Weights of a small GPT-style language model, trained from scratch on English Wikipedia: 9.65M parameters.
MLP neurons of a small language model. Each row is named by its layer, matrix (down: output weights) and neuron, and shows model dimensions 0-223. Each number is 500 + 50 x the weight over its row's rms, rounded and kept within 0 to 999. Numbers have three digits each.
Before each neuron's rows, "fires before" lists the tokens most often just after its 100 highest values on Wikipedia text that the model never trained on.

fires before: "4", "5", "6", "7", "8", "ode"
L7.down879:592590509582482513550515554509498411386503443498532488519439562538529525491580488469527515455474584522454509452439494462494486408468602546543424540556438428534466487528508541499485529556379583553571531473511459529518507545463409461604502561465550552530505500448531481483428498499462462493344420524489540540557426561489439575533458483510447551584539496514425507461460474466551589460476511519470455554487476507542563500501538532456506459367448464557575524510443439529421488558503441486532555453513495468504508527424411400521526525376519541517441489481569611449414463518548557500556426590525554480534464559417600491470526449465500511461554478475473529548564505507448525584492

fires before: "5", "6", "4", "8", "7", "eth"
L7.down751:495531473439568408501481512501504528454543469479429407488498464535551520494480470560421473450534536450426554451547434448523453487459533469480511434554492475514469477519492525375434480488627535507515496549479414571393525496545444531506479451498448554415507445495515464469455537590490534624555483488347514509470468514464453545518495442512505545500473559408528564516491532413537565476505476499556429467457504468508503620509496570460507514498484459538546566508502468556610531533471492466606479551569577505503528533522568577505508504458404446578570594636480600509464489435448547452449453559462411495508475490557549459465399559553568547536472509455473585593486551498445462584467

fires before: " ", "\n\n", "|"
L6.down637:480508594444579482477495520477569522466415510445532495396458543477457556467409540516507534502432509511541530474504440500510503406559421427565504465582554492491488445499596502467436531460593469483551603489436475382575429425445514502519556507584511456574573507554481537473467493570549485420427525388467463515553490459530470519592498481440519500511581495503524459506503503534460417580428514466460486563573381562460445619584533460458537516554481436506471565514461412508411642552450475531472457536449572546505525481425519504492441531493558505484551545508550495444505533523591500536499393475538546467509420455520497505429449503455459519540481497397425579506582519541456496500490

fires before: "8", "7", "9", "6"
L4.down860:474577539625394470601575541465539489567513538592615483436502422595564545448431481502524436424478493481525487438471591537592524491500561508436460572510468558429525671424502509534502458440459503478400508489513458534562448486551471479449451595460547516497500533455481494471481450514486504507503492463495419532503490603512575440592467483466565482502491547496465520499515365488426466465449504510514475468467496474487428557407435482463459521482442495603518621461449471489427563515523490393497447542540536503491516487562495540460439492474452456583500440508548467562488497466561440544514516529493566429508493503496556518559466495600410430507485542552562501585562437450534554493538

fires before: ".", "0", "9", "–", "6"
L10.down796:525556568493511479400523511480624552421414508440541582438500478482418512452445476489562469513481543557484479511575475571538596509466455544538452482528524495515502518537438471534462560513490439512453544473531459521622442584413511507351512550561410523442554465451540557437519479543414529431491545527537420533420495561479482460527464507438542465527560434484515550442494575424558521544488575497469480575546495455578525527518494469481537449425483536460500468504456506403541489526584482444446516469416461474491558545545481515466484410538500443437527491597496505490426554535526498570417487515497632497489508395540516475473556507453579459574588414543494587626446429463476474518533

fires before: " ", " Candidate", " +"
L4.down833:494507535502516542521497459466525533580472477452499559483496507455508517556465464464471587466448485435457538472530474513518447467437462500502470460495479598497387482581530530477472442513501578393537395499551537522631379548449537533452497477465493482562445537536543559491459484535457440537433598570577503528389488458612461499444467590440537565418512450521495568490502456408505461528473531494524511506471484443499448482682515572568498546474571481552487481458485445422542653523544405410418522533475539467465460505458583562529492483515495409417515480486506504531527560574498452428427545486453548635475550494483556512556562500544524567466510545452461532497555485477451502450523

fires before: "4", "3", "1", "5", "2", "0"
L7.down13:529557474555445526555554600536449446505460508418498440530431461486500437451516524509482376451509483403426430428446559502486513504581509566518516547517452512520513377618447532430562545516513598582482479459466456597429465556336513488502487522499554518506539484552484388557448527464539536401536550541585448557533489550520469593502518468558508442433505482519455477527558450465479558488470515521542484560540501467440530587484461511450541469485523552561558510497590532517497423464506487380513447405448526518483493551497562582505533416445487474579451402552539606482519512478442455528528485523513519476497483534421465546533453524501503549411492423526592586452507477466485462418537

fires before: "1", " ", "2"
L9.down431:508516504438418506526394510450491534460495493437498517556524510478494483473470607370500522481536580561560479473380399470471576450597509497475390527550497610510481500458487524495457511520466467386494469537517563546558576493529532524540388478441458504543498494495565508364524540542510562405535413551593571535516557502524452491541475464409496464523446484510530498568430488523525489420622477553506472572526576550486463613502480539503476413450534417536451436511469501517537572537535590473550582501509513539440404493522526495469474415523460556544543484534485581462507512533487527542503520447551471562453428486564480474490446571504493488564538521368483481411581433504478430505520

fires before: "==", "===", "The", "In", "M", "B"
L5.down27:541538456493538526542519528485485527540506445472565491392420372460526512515499440486526522500406519489528524536489474486523469464448534553493472450506570504478392482507573497571508521477534558402383461523574513570576439454568578495526480480420462501447584552489597500356410506553492479449475447527391495388442526468535577561530489556503406549478542593493532536480466553480553554486424430478531483386475539474506512444506471428530479526499597508427492474611635519544523540533509465453496569524468443494604558510405521422531529494519474501512467503474398571492575517584546556477553535484452546485512463525476476457520500518539517495440615464510449500537433526491609496477493

fires before: "==", "===", "He", "====", "In", "The"
L5.down467:593550497459597513499598524453450438443364580457450529383569444481422507479468483530451475468500542528491482503491528509511456397432460486493531528503540449480383528567472591455434562466447516526484522466513491502601473493591496521582432525546622494589453506504504485428490535638541463464546477539556553535469514534537543472481502485608426534521531504575525480419526496427482491518447433536500507443500428538474465418484575452404536479491475594459401590560471467560511639451452445562464545522518535463552477567459488490536477435485495531504551494472429537473528543508491503609542591478557533468439578516463443441473547498465498502459546482507450497606518452459495498480431

fires before: " of", " a", " the", " well"
L9.down425:541550546499441438431491525520469549418494435445535538468567545411448568497514427513415485565549487541496469518542460501495530492476542469599442481507458462449552487525570516544494438476474459508484562515472488561591436450475582562563480565550591513403431534532470507503482617552463535512486568479444475491478584499562445545503473568441548592506482453402440476575435541507595470412466476466541514484577546524519558566486524551449478471557490556489493501505517434386505477552456532486394574522363497473460500600568401532466494457453511498430504421489435607423570491504484516421501504547541455536461409501527521506539517409546593596548521461508433514510541507466508572403517

fires before: "==", "The", "===", "In", "A"
L5.down290:493553528412518472482475465451474660479465465404561461489489384376520520526553473572568473508499462471462523555443432476465551488480481509447510416438591479549421464541599424470425520484458620398505533538612468529607465553570458555490493547529456476520517590491514538465459493547512433486511521461522542494490512415548535450476426494431488556498550423511448523564552484414517579455472522528556468524507544460584401548501560558635449507471495534523412495509485588469544503591510483504471599508517513451496543489469508441515527531442537506483512535434483500515503480521426525480561565516506555540550491428452575537522474493535512477460541452473525459562571379477594575507414

fires before: ".", ",", " as", " to", " in"
L10.down466:551510430531548484440530456492533548414518503447492575471551558441512509527488528491534494509573449458578480474479494529521444467480540502416518508506550550472496584474583511490439483512510521506545435433460493506557489498479497545430453458413393547487521553404481435512511519487577516569402533385509491515451513505483465519427469504548518479434546508519467474471567619543534531509403519542519529612412461523498392538478451469445484587553493487517518529538454559491460489441482478462370494423612467574611536465479471444509508570430508473514357483494500510511467493437445508503482515497537445524627509538566508491610449540599423445512449580554451588430576408490579595500513

fires before: "1", "2", "4", "3", "6"
L9.down256:561485482539538550589577554450494505501514485432553480470547516483520584512512457414537586509479535493453531408439542378507551525476543502514462523428516466541517601445506392427585522523468457544487509460578516490484485467526457578454510545534556503451520459456457462420466546442566546515403447536545447469615415400452451545423524509473484539479474503597499436491573458408518488419496495500518512431563565517494466596507544510512542525432496450447565485577496507513451486403460542538562432554473569535534628540502479500426381440579597524437511439514477430538498510423504514530499534432482514563480441462496521468537565411524518628559505438541449504498480555497467428463568

fires before: " ", " UTC"
L6.down44:552534505455531516467622507450421476472483464548551517487495561580449490452483453482405453472508477504500561399475397637467499485534515550497488530424515568529487525469491510507578448527417519432468565559493500560639517565496508406515501526488504576518480477550490556473517480508514468549335472521479512493529528409529460627490498507551452552508530581504459545511601566494464399527515568496579503418450541484453424560479531551609568397482444509463451445461410487553448563490422470466455546504463476445521422415444544440577501469464501463557441555534487512517438568546500475391488507442493531552480537395427540444545549531510559457518518434504485509542473562555455510496463

fires before: "|"
L10.down609:571493540506454463445425518442471502519509526488558511589522549526411563486435517597511438473461534431545529424518440535559613474515451590490573469462467402480438510512512527570492558391491525423448608481517495493554514480540506475466433497516445519493496431435542366542460493485458469536673570523449503485510489521535466464469510533439465533517421458615450536546565457496538517532525534529450462537499570473492519558386492495515483512396530413462485471591531611528481551526458520479626530549480548471567463488588451489448482621550594503404474447478474515528432500465592505515472437434504491520554550514547523535481606471465489425504446477488585481459487489442480505475528

fires before: "2", "9", "1"
L4.down350:492460515519428533452450524419574492464456454537566579477530408523534579556485535521508486499517441534348553560463485538486617458508470511475467596520467670578475456536547497494551483544454564433509498437577503593568555586518484561547543432459557447423470521502544498431540509462440436470462494495554521463521585529391456551498548560433503508492540546520510548639468460428443557496426478502511451514526462412549481535604484436458485517420525476487540440496456540468430530566520484487515454398426525516578572522477587505546443464498443546472494522507581495534517501449473554532517514500473403590437514413471510468540475486476488431434527442477444495566450504412512531442511

fires before: "6", "5", "7"
L10.down819:584405424535580604553508513455502466493496472499477456510464530586500504542538492476483523479543442457481562406585567405488484511453486492592433527477541462439478483541460454479458544575541531484426473512534567458418431406593531580500489465496433540498576564449452531432493459607499458475490415497536479411477405524490512524534498461499443488459484547519438543522620510507462515459518539444548476529464534517461598569514541544440436539530465493533520590494468391473465524551583479517425482534432518527589420446477511558562391497475557514572480456406526537553469564543497523445587467475432513445465418611465503516550483582620490500472501450567525511528464400485558441478520

fires before: "1", "|", "2", "3", "-"
L10.down130:459472512528526549467450553418530466561427479516583460551528510535445442510502459504475449547484523559580494465538550490551441518480453502467524458607522505545507476510585497487436479548491478381508518549562536528509494456579559538551476460511517556580525539404484493500433451491394498414598479505444453436579542458501455473466441610558475468512482591570436559510399512541511497469509526490439565452526578471567479491445512422527411482485436533436560363557404422503506460554498557526531499579458558569480509532510542538440513493511500472446458479474567550535565452447557503505594467429434371506534478428550464527502580503478505550414502396509525479405622549510501605497521

fires before: " ", " T"
L7.down774:534503541462548438578509470506509524499478454421524520435407501463478512489421412511510609461521465463482537422482452516465459502458519506460516512485587581477425485594564583536404438485467564484516519472474427565664497472553429513446472625525471488568459570514579544398530534474535459531469584476514590532541564456545513425455433509418520489482573521532479568525459441491452443431461491509509537404463520548521469473576543475505423555465557462516568491512523428510573671567519494471443475550514495433485465496372537468428475487499435473543460519476544491560453531549533501490515577526475480572447558468552518472462519466444605552417521542506568499554447460470534442464557

fires before: "0", "6", "2", "9", "5", "3"
L10.down107:548538534526601459387517469535516445401507449489539469548585541507426490472510549546458558515468421521349500468471569472506518412452458539390513488473491515451528480440428451504442498442451546483515585509486551551750544513500476529515515603465432526548552494521489564511532434506480503522517484550473506523580430552444513566541476517444471540451441501487517470484568532478496426442510504506485586547463540510581517448510493551475491499474545542418510508582519487440471614511459479435517466450453523552431511437497520512483507459480518491467545532469543598485485523561470524509498649475464447499397518414612440424536498444509484452461389500593503500529538525460533563469521

fires before: "6", "5", "7"
L9.down44:473515453482455549538500501493444485377573529526484468496446568609596547551513578446543528442502591430492486421473544461577537575530535476491450486522550534504473598481457446419446424581504561509431448445442452484449479454486473539477385510439493510517589431441439516445436580577481502533545508524506484503446469461555446547612510467570424411439432546483542529483420555506445500512537481536502508472521521389486432483479485561480382502435431518491477640517454462442519537464508450481521448537448442496494537517439549557523507533455492492620529598453478482510432559484523486507596520548433582523548471482534545543519390487534488494485529567576508620515569524478567468492511

fires before: "6", "5", "7", "1", "8"
L10.down635:490518554457574458573425491571437508538540569498490503485503552581466516537585495486404452440485497512503505433543585432536591516498512505441495481404581580450578504529574476460486575640513497513498469502539407480445553486559535524498497494487519463434518525469509480486474473471580536466532560496450456390597511584474615482589482414471516475465447483500456531461491478501476463379400493464499433561531547488400537490492558510585486446484485518440505543476594488454463566409501538558595485555546519448517544450477389464393534486458482552424588522487474444563488565485474493551508450466456579510428612443468541552584466559446434441488530524500498558459473452516577460524463

fires before: ",", ".", ".\n\n", " and", " of"
L10.down141:537573465477512499524513473393458451458598429516521554416528470491349459437489469437457445498509551480495519565542442481517493445538590574438469560463511481498596539524601436475515588502522490476509427457503453526626491511495537498464423448522526470490435591506442437417543536600529540510423575429537506604369549489504556615498419515501485542458489491478520408557491496473518613522515453521472510435472535532523514460550403531554507566463447542515445466473512472456540420444549499553504494489604585573409455494560498501495488537525510521492531488493511546529472480451453548452447444500507541573635416501497501492425445509545445521491584568470441541480453525476564553459563

fires before: "==", "===", "The", "In", "M", "B"
L5.down352:503490544420566474563565503474470546476451453556503524426445411436518486473436434498521385490408535470464435538493531412538550450515505539570492461498539551425524501508523444517502555496522519462452495524610454512585436495461559516519533497536530464552456535596503553391452508625577406493391513521484561435396528485630549538549458485446378525560559595506446513551594477499512552468434466493488505447533511626523459410588476489520432507481471556541513527553559462454549499532599436455461460538499482454520506445505514503540545527479435526534553442416527466523544516534525478481496501554412617528626485467507440483507520471508507485497503399425452503548498563503567457477461

fires before: " ", "–", "|", " |", "|---|---|---|---"
L6.down476:411574539498471517498417453537501502500483466431507474505526524502473470457559524471517522503542463549429553461620671530484543458527457513559468519550550417465467583510484443548549467460551560479515487532432588404606482452495542482507460547449504455533442580518579400427484488496482460419449488533443425453503520519463509543519485495441502530459538554510499424533585515436419550497443437432575492462521491574346513529491520514553546495576423558476504482509542462509431443503549487412382470551534519526565470619500489521496527361476510449515604474487525505500581617476590569558539436445491553519525578550540492542474470493477572486474508457474482495441501433432526535452461

fires before: " ", " |"
L4.down567:519478456519535461528516558482420477531565445487576490489575526556420526478469438487440564466518413529556549498489444501457504632526539547476479441535558506489476561529531472486584550499461425539414611414437522519496503471500445574500480468448433594507457555558576452537487470394579409527439558532563389516541498481566435387489459504560536554506480482455531597588481468518470481506489399420549437474397506397380502576478512547503592422471573467446546401512490518482429542538434499472436493537538526512478448404514485515482567537501510452619489458484390487526478559526500487500550515484521496619534544481541557543442518552534516418523510533474485525456508498505479508515572

fires before: " as", " \"", " that", " in", " on"
L10.down548:480554576363484659535486465578416475519488502502487510429424499453522508467492456432493518502456609461519528509432458557436468586509567532419456464501490479426359536496553466428482500498563451501435566436480434492538523478498499449459531539588521425469520479548497511602476433520580440516459548520473533496471438484414559507499472583545428531452488524437456497535491437549470577596547625512533554612579507553500503519424495490513522543461459521437444499536439550503509450540487482478472494555442545536463456553503602476537534497522479492522421501476500489434456454540446444441573426516467498520479446619411523526548502569479520541497513523469464430560523487599477652512501

fires before: "9", " |", "0", "2", "1", "3"
L7.down689:582454482579508646476526415475472544452511485530469478472549423554421527397404467554455530529471555509446459463486448416443489552402475507557463528535577478504456443566441502497437455519467508497411512566501519503458610494519416503472580443530555471474585531473593517398590584462366468496444494411455445450506404485549443475465526527491493543546452527508507521457534572523542466407467467503505536561439502475565463614435564458543530499434519505473556534461520512455489487446567510485559548455524580523550531554503476507539520430551411527515585463474544545476495506457483497446472506438472590446497474464521519476457546556449619505507529510528475632569538493509530573601508

fires before: " |", ",", "–", ")", " season", "."
L4.down585:504599511444488527524550457458494515416539426479594525483429518457437492495517534520497497498431454438477514539527410531568488542442437576643522479623491469552528533598668466569484562467449443531476542446468498501585436510550490526492535480489518416476509421509536575480461472528619415465409626505474494486435519475584450479525504573533492540470462525526436453434422495542548425492447443519499555574570458617525482414491496429502527488453462592461449512501482524465469521513458431500491508385420476499530569553437517550559441524473504534471451539474507469517560452528535494477538521491422555528500560461409491531520530422551523458488550545579483460520557496552570549409459

fires before: "2", "3", "1", "4", "7", "0"
L7.down146:593526516629422470489483466386561437504445554491459448505472567609488458399484480471480509580432514531445486544499453472468504472484508584425536505431497503488527505536518439460494518583542545521477600521513513506370429486472448481481497511500529518529403579541483514489529616539607533436392481537422476529498454520527469559430500523563560471479400549521447577510513515454554459487484421572526525483512445586505426504504499413393533512592484505547489525571510422557446478509556519448611513448530505487576476520443549438506468476552559453585480445558559551518458511513487562508526469578530535535523415633506448500383480489498525509475597511492463538469457538506537495444404

fires before: " ", "0"
L4.down755:476521458502528533486484434548517531485498530490544515480568544520444525543479466487522499579542493493458588530563446485488403517559592520565528515448370464497466536455471481603545454461507465500419562469515530510451507515497454505428539475477478551506516517467434499457553604459518413433590498633672440455550489512548465383504541463559454519565523529546484554549582546511516473480446509429583541385468403484536564531472515577471557459566380488499626484435476584519471494487422509473438491481430531491521428531495457488458461547493419570513449470472484557467473475549501503453461500514522454503564570464531469476410498472518532543405471553555578466371479545439604460481483

fires before: " ", " the", " of"
L4.down492:569471502482554513562486626454479529477562550441504509551449550509527549553412440497416497550462460520545470426524493490499577497476510635437484460416540451543507463438613494443451485525485507416607510516496501548542566463508539506474445517455568598461533465594466403413529564468525502499495540473539471502450538556542476483445538482585478575474481595415569541527464438493599527448412566434506480535475495502393498545566460506504448413405519557483575353539475472509431472596508449421506514445487570463452564498461436477575545444436495555516415492522569523465423528403516593530449539495429450532478556482546497482474504530434503458556510475473544548507476529517520438485471

fires before: " "
L7.down541:480468498536581498421507489510491458521500435469563561502516447447448480558479445446462582582524481522501453491490552447519490487454491608555480502498482572465527538488581468423461409468403515428522463474489503475485478533483547598420420435508567497524481524566496584470552440559400441523438523524512554543410594456488432536427408548499582567489526568510525465531469415424537474537440520468500469491506511516519523510550482603520523488432443490438483432440434445520539664488409415514484593473503453484435535531462508526491478545629466444491512455544462426499532603513577552465538466518446510572429546382579579517554501515569546442481560531451524574509550455500497559435515

fires before: "==", "===", "The", "In"
L4.down314:560484488477585508603461505421466549474422543381472507511488397458465547521497439502465503456480462533516572569595460474461499422529480505487360455432589379469471528518562477537478571549523580545461466523518474649457532520434481481458483558524404430525530452581579507462457555522530543484444536495514482457483477496482575529426479568507425593519464533494492552538535492458472497486543452516488494453515616492426489391625489535510390575485516547509463509488513531543541531491488544467518581574580558512501503518503476517524591567542456489532485508481513487450535455481524454486496401542454527504624460525423448450476478569515608467480589411528509481575497463470478529485387

fires before: " ", " |\n", "–", "2", "|"
L5.down658:494504445465472479478459393524526488470456488403532525579578497457423504555567432461480483594533392389530615576521500485507538488461561560478452454451493537525467548583512426543535523417486561514430597576463531522648519499559506497525498498428475427495514533555444509435451507433495464478473526597518554517484542416435591512442426501483549454480555535543439478554565483481505558529407450448508512571626462554476498558408471487553475527484459475514527419492519473521456511421625487454476502508516551507515467563464483445508467488467551534482600527536538496533524534488480450579539410414563397564475508468509580435515480535532524402482505391430503568487459436522529473520471

fires before: "==", "===", "The", "In"
L5.down775:459478385426556458555477474462462487557509468491496512381509421489514501527467500461514521495502483471475518487541547557571496512554488520498497430479513442607415470542535552485588488436457513495461583521531562568557444451566489507548549450505438471591528482497628499488484553487492442468490535513419526523448536532493518520549532493500500501547463469542413475534429510436524529513557454524452581413385486453531517479438513511447490550533614465545374514529557446544461616573417486449513572621489526458522499549535407540559549543443480501536599438484473520568486647494471473546565414472562552545524560507414419479461396486505482462527534437526423498569525439474492443393541

fires before: " as", " to", " that", " a", " the"
L7.down704:523408515550554449519528603489465568516470472531474441461471524493552451521494487481549421554537485590492504550569471599518537565532506513472556472552540514545514468487544467482510516510435465444439466478478550557519433420546427454427481481488553436545553492570505535519608522599548480555449483497374415456520540456539541480389494452517466535486546563441482534456402521413391478423484555527479507487495555497578466547522480489435446475481412533410419606468531511440372567555409484465473493514472474488548474507486406590496568534513497504471488556466495469482551498434514449526447459513477415609579480612526595621558458483455482542518569483491439490508546522574516585542474

fires before: "6", "7", "5", "8", "over"
L9.down539:483496489617507450659593439500391527487447493474502453495469546636491534503534508422477422450449426524562479475523519428491561534488474558418464504543538511509442570427480427512439495552534510504516541504534486508327502579445607545481424533420504445499506524501505530508498486554520501491559448494514451458529479537490488484474535499505560554544431489571607526451514535475427509484509462578519516434489489480372516472472392509558443476498450519455560493477448482538500509484435557482472464541500575459421576508516530532413522477322504441452533567493500524537474512550499563598499541487507443399568514491471515583485473466550481473547454505531506543654556479595482471489510

fires before: "==", "===", "The", "In"
L4.down611:559517528452591511553471512452424501474443509486523513461458332449492518483528416506500505444441547447467489516467473473494544465497496474496458413481551499429438557587424511514534557425488589463407532537580524583577437429489510475590565480480475480514557522496524534425415518508512478411551528490497597445464551487495561535516483545458429509502513508588483477489537535488550553445474469499460533409436547489546498471550499444481446562497523584566434492537577464541517458519484482466385572581522538525498540535436444441503533492566540505490477475440446480568609554516527531557628458541450516566594468490417407486403427533535502505461654493564448518570505516443491419497414

fires before: " ", ","
L9.down249:554565360451390562518521467427454575493456538533492505483471488470499520521498483491466616513501483491522470480536442517498467582549541584487471443538399515569503416500547463548480528416457505494422511569441559605524484445442550508494480407494493532505575488532518530449504437565556582431453522445513443544419481475448506465592499542525477544476554538521427462586580542472540507548443529535502486523493448481506506525519564511541480566463465511502435479485409568495516577526520580446404485463453535408504440449433616470546561601542498529492491458454637472414503529548545565450444475453399554503493447479486561512565485438552555549618478514506478445442515473415509539402431

fires before: "==", "===", "The", "In", "B"
L4.down383:538472475483553523612542559493469510515474510440527452423483367453523500404514416461528481462421584471382516486483470477510535492519528508475502452522561487400455478518498455497513504413505614408423490504579548602578409465465525513560571463403498479467595554518575504488479547527466499502590486543446511404480540527452581507544485582481474533479563524515469494487536497499564575405503445523493520448495559478534509463547481442509458486460573583505495482536557467518556505510466500453430557565473518527528532540479514455509511515566510454565474462436441485542582594538480515524606455497400514465633504506413434436410462548522439517469680477547457499566470518504494428537442

fires before: "5", "6", "7"
L10.down21:509534493515502540564461553517414484477491538516543522577535467536484499499435499456524574429550430471549486494490558444468525433606525506498460561590577565605473513439567464475469506426498584524427560534376471497450476543509441561484536445503513445478546588504436486442492465518435608556425413564514501467534434474566502468514491529509478478470573445573419451436523537607428422478404478513523473496594486503520554489489579447539515444528484505464475525414463457559531467496668497454548409450492617442443490490485494511596545507624554467506444505537475502396495584475523466526497558410471409521458428508464520508555432537551512575522473493577518467503492466458541505446462

fires before: " |", "|", " |\n"
L6.down839:447432500334478467442462507417461479566524550519411515426468521499595528441486471519502528528586550481536511455499530544491399564619503515464465495455441437546476388509512520599494555478494447495475516480500466466493534565468569503559406568436427608462473534451508389408464462467465441543565507531407477481557576548563575543459588594562396468504550459554550476573538528564472498525515540500475531531459515524570583528497518470557514461438519414532464424610400496488496538443527499480547536505549452535571535508609454508525528460531433580558578424483510486495444422488494523590469466452439506450518516527432493483494438496420584523488503475456505510480540494546506500492552

fires before: " ", "2"
L9.down120:418528453608608396527525542444487559433466482450471564478519488451427433517482539545488452534562475545594451404521477438515538579495571469459489444526560617472547548472475496490427531520442593426464531394468593501547507477575565555380502452400491489520471551586556412487536440502591437494522457509534521467454465474556518469426492509433431570471511459439609460509518490446493542470507535476503554494499570523467570526467500572533432421543528531520537465531481459524533538431495536503595484421534492535494435561516490491450505470506552470586436499465455523514438528501500506602489576524473522540582524507557456536544461496505533424455573493390566496417525421461472598523581

fires before: " ", " G", "er", "ody"
L4.down341:631555528506459460492462466520474426470418423527523495520508492530497472424551536573427450507433489484477496543535481575528517445544455618610430475607456413441502456497510495430480521571534502495569494502515458533541501551513405452518488415610442564504535589541477452502470432528467392416492503521477500443556528488555548566498604429444518539385541615435586493491628499496547488523562461469572536528515474471482503546494576473488504495526562398499420492516428504522510543469489455509517514544500490526536505486422551399435599448538490501525554515520431441584500531519515522510468472523520571516503521553471495480453563465449487441520435493478451525619472463416400407588513

fires before: " ", ":", " March"
L10.down585:544506463539503478445513510568437463521500482433549469467531501494546544595512558443603545436505495640550484592454494495608565401554560518527493508504555546469500401528521453511509453536534518466540588496418424554667495542460430557459587521518425534484488468567508488458437433463460437431442522520535455471535496523538436508542483409480500448520449437543433563470499463454520518513517507452518486471472520436460477516502548452534433490536572438522570534512408505484516567442566449496507507610465577512541438479458548519427535483480524448527570516565459485437502504587447545520555510511493620462416558575522459470504535464461439457530459535423447464505474460566391456346567

fires before: "2", "1", "6", "0", "8"
L5.down681:513525520456483515514482524408483507525510544506505481523528461431533422535465546508497518606508554579514527451486468443509521497506603519582545516549533533491422509494568578411444510509462504466465436524499493537542581465518468488484556543521547479530496498501565423375409536435449529500549498519525502515551532461469494513436519436416409511511559541509464506478451402450436454405533489576485460420413475495525493467529632502516429517474517550486432561569555541452424494519441369420479486532383521514538553509519429530603490566499459552374456528506457555538632428449571530511449576489454586499455476458424505487482542629552514464538487440498530484563463563460622475570492

fires before: "2", "1"
L7.down256:558534525414489493480524507500461517528497420479403523512488546502561405431514459530396469457506442549420513521407499551540524505535570537573456502450545578494434480491548544491412609528504554459543433485544506539510561523476504570589455545508547542465509489501565475443457510562495579445512477512498526474496584598449409536457497485452414543462518531490559504565523369549579503457523567390450556508478646480459484502530467516589475530511413391445497491593467503436489539466424490425438610503524477488488523533480522526530501548574441493439574526449473599503580483434522527461452559477406470498521532430581499485519474517408455421592502372441538496501518528494498452456486

fires before: " ", " G"
L6.down101:488434559503561496444471480498519576471416559458506605503494471466468470556569447450454575432413507384561494444536420524503568462513521500538496447478506634479487413475463602541423502446490444513390485454516438551490439518519475544500543494405540475489382525480424546405531509458542524538484537614496522509480519502550446525453561523438540525513586505537499428604515498455468513575536525558476498519534355521391408550526558511548537595434533513522427417527514514456539552504511408462514475489506481494504500520431574481495490543452491498478576467475543512498581453615460550465456500428513530516468548598483543508523571498573466508481542528454565474449503495526599574390532

fires before: "5", "6", " that", "4", "3", " to"
L7.down615:521566361535441417471563565574520564524483553540496418509487515510558548463469517508486449531522520485565440536449494410472491495597517564448439562512449530510441544476534395475605468548482562470414530457436524462481482411492492514545497539567477588532465492533428506456462501553511584554396490490477504530591441504527566492575504451513508435477471533490501528457437533511439485424444520501512490500428491549524550560375477455504498484599514466649588564521453467488491481488452438521519430523482484443505498537532560546503538479474545479432491529621600564557516478455513477420537508455510523523542437528506591608498478514514421406447521498429470499625556535545407439412448

fires before: "2", "1"
L5.down592:425412453583521527484517556455504498388495429447521488585482426547514499532555445484446517572510540441489561494557485500550557422500521556482493555413516597499457525559522443571498537475550590410504430517548467534468450436419488534551440532475480506515424517485433465553485493456512523429558536436464535571569507478400413458486641486531460520484433478560532540522473487375504442542477508436495485492508500415554401559571424539559521512476622545458477368628577509506503557546482473520584559565480519514549535501463486509415439531583427491543494509461508489523492530493589526516401530492502425488537537407427520487569508509492445572505457405525560486494455529490475545538491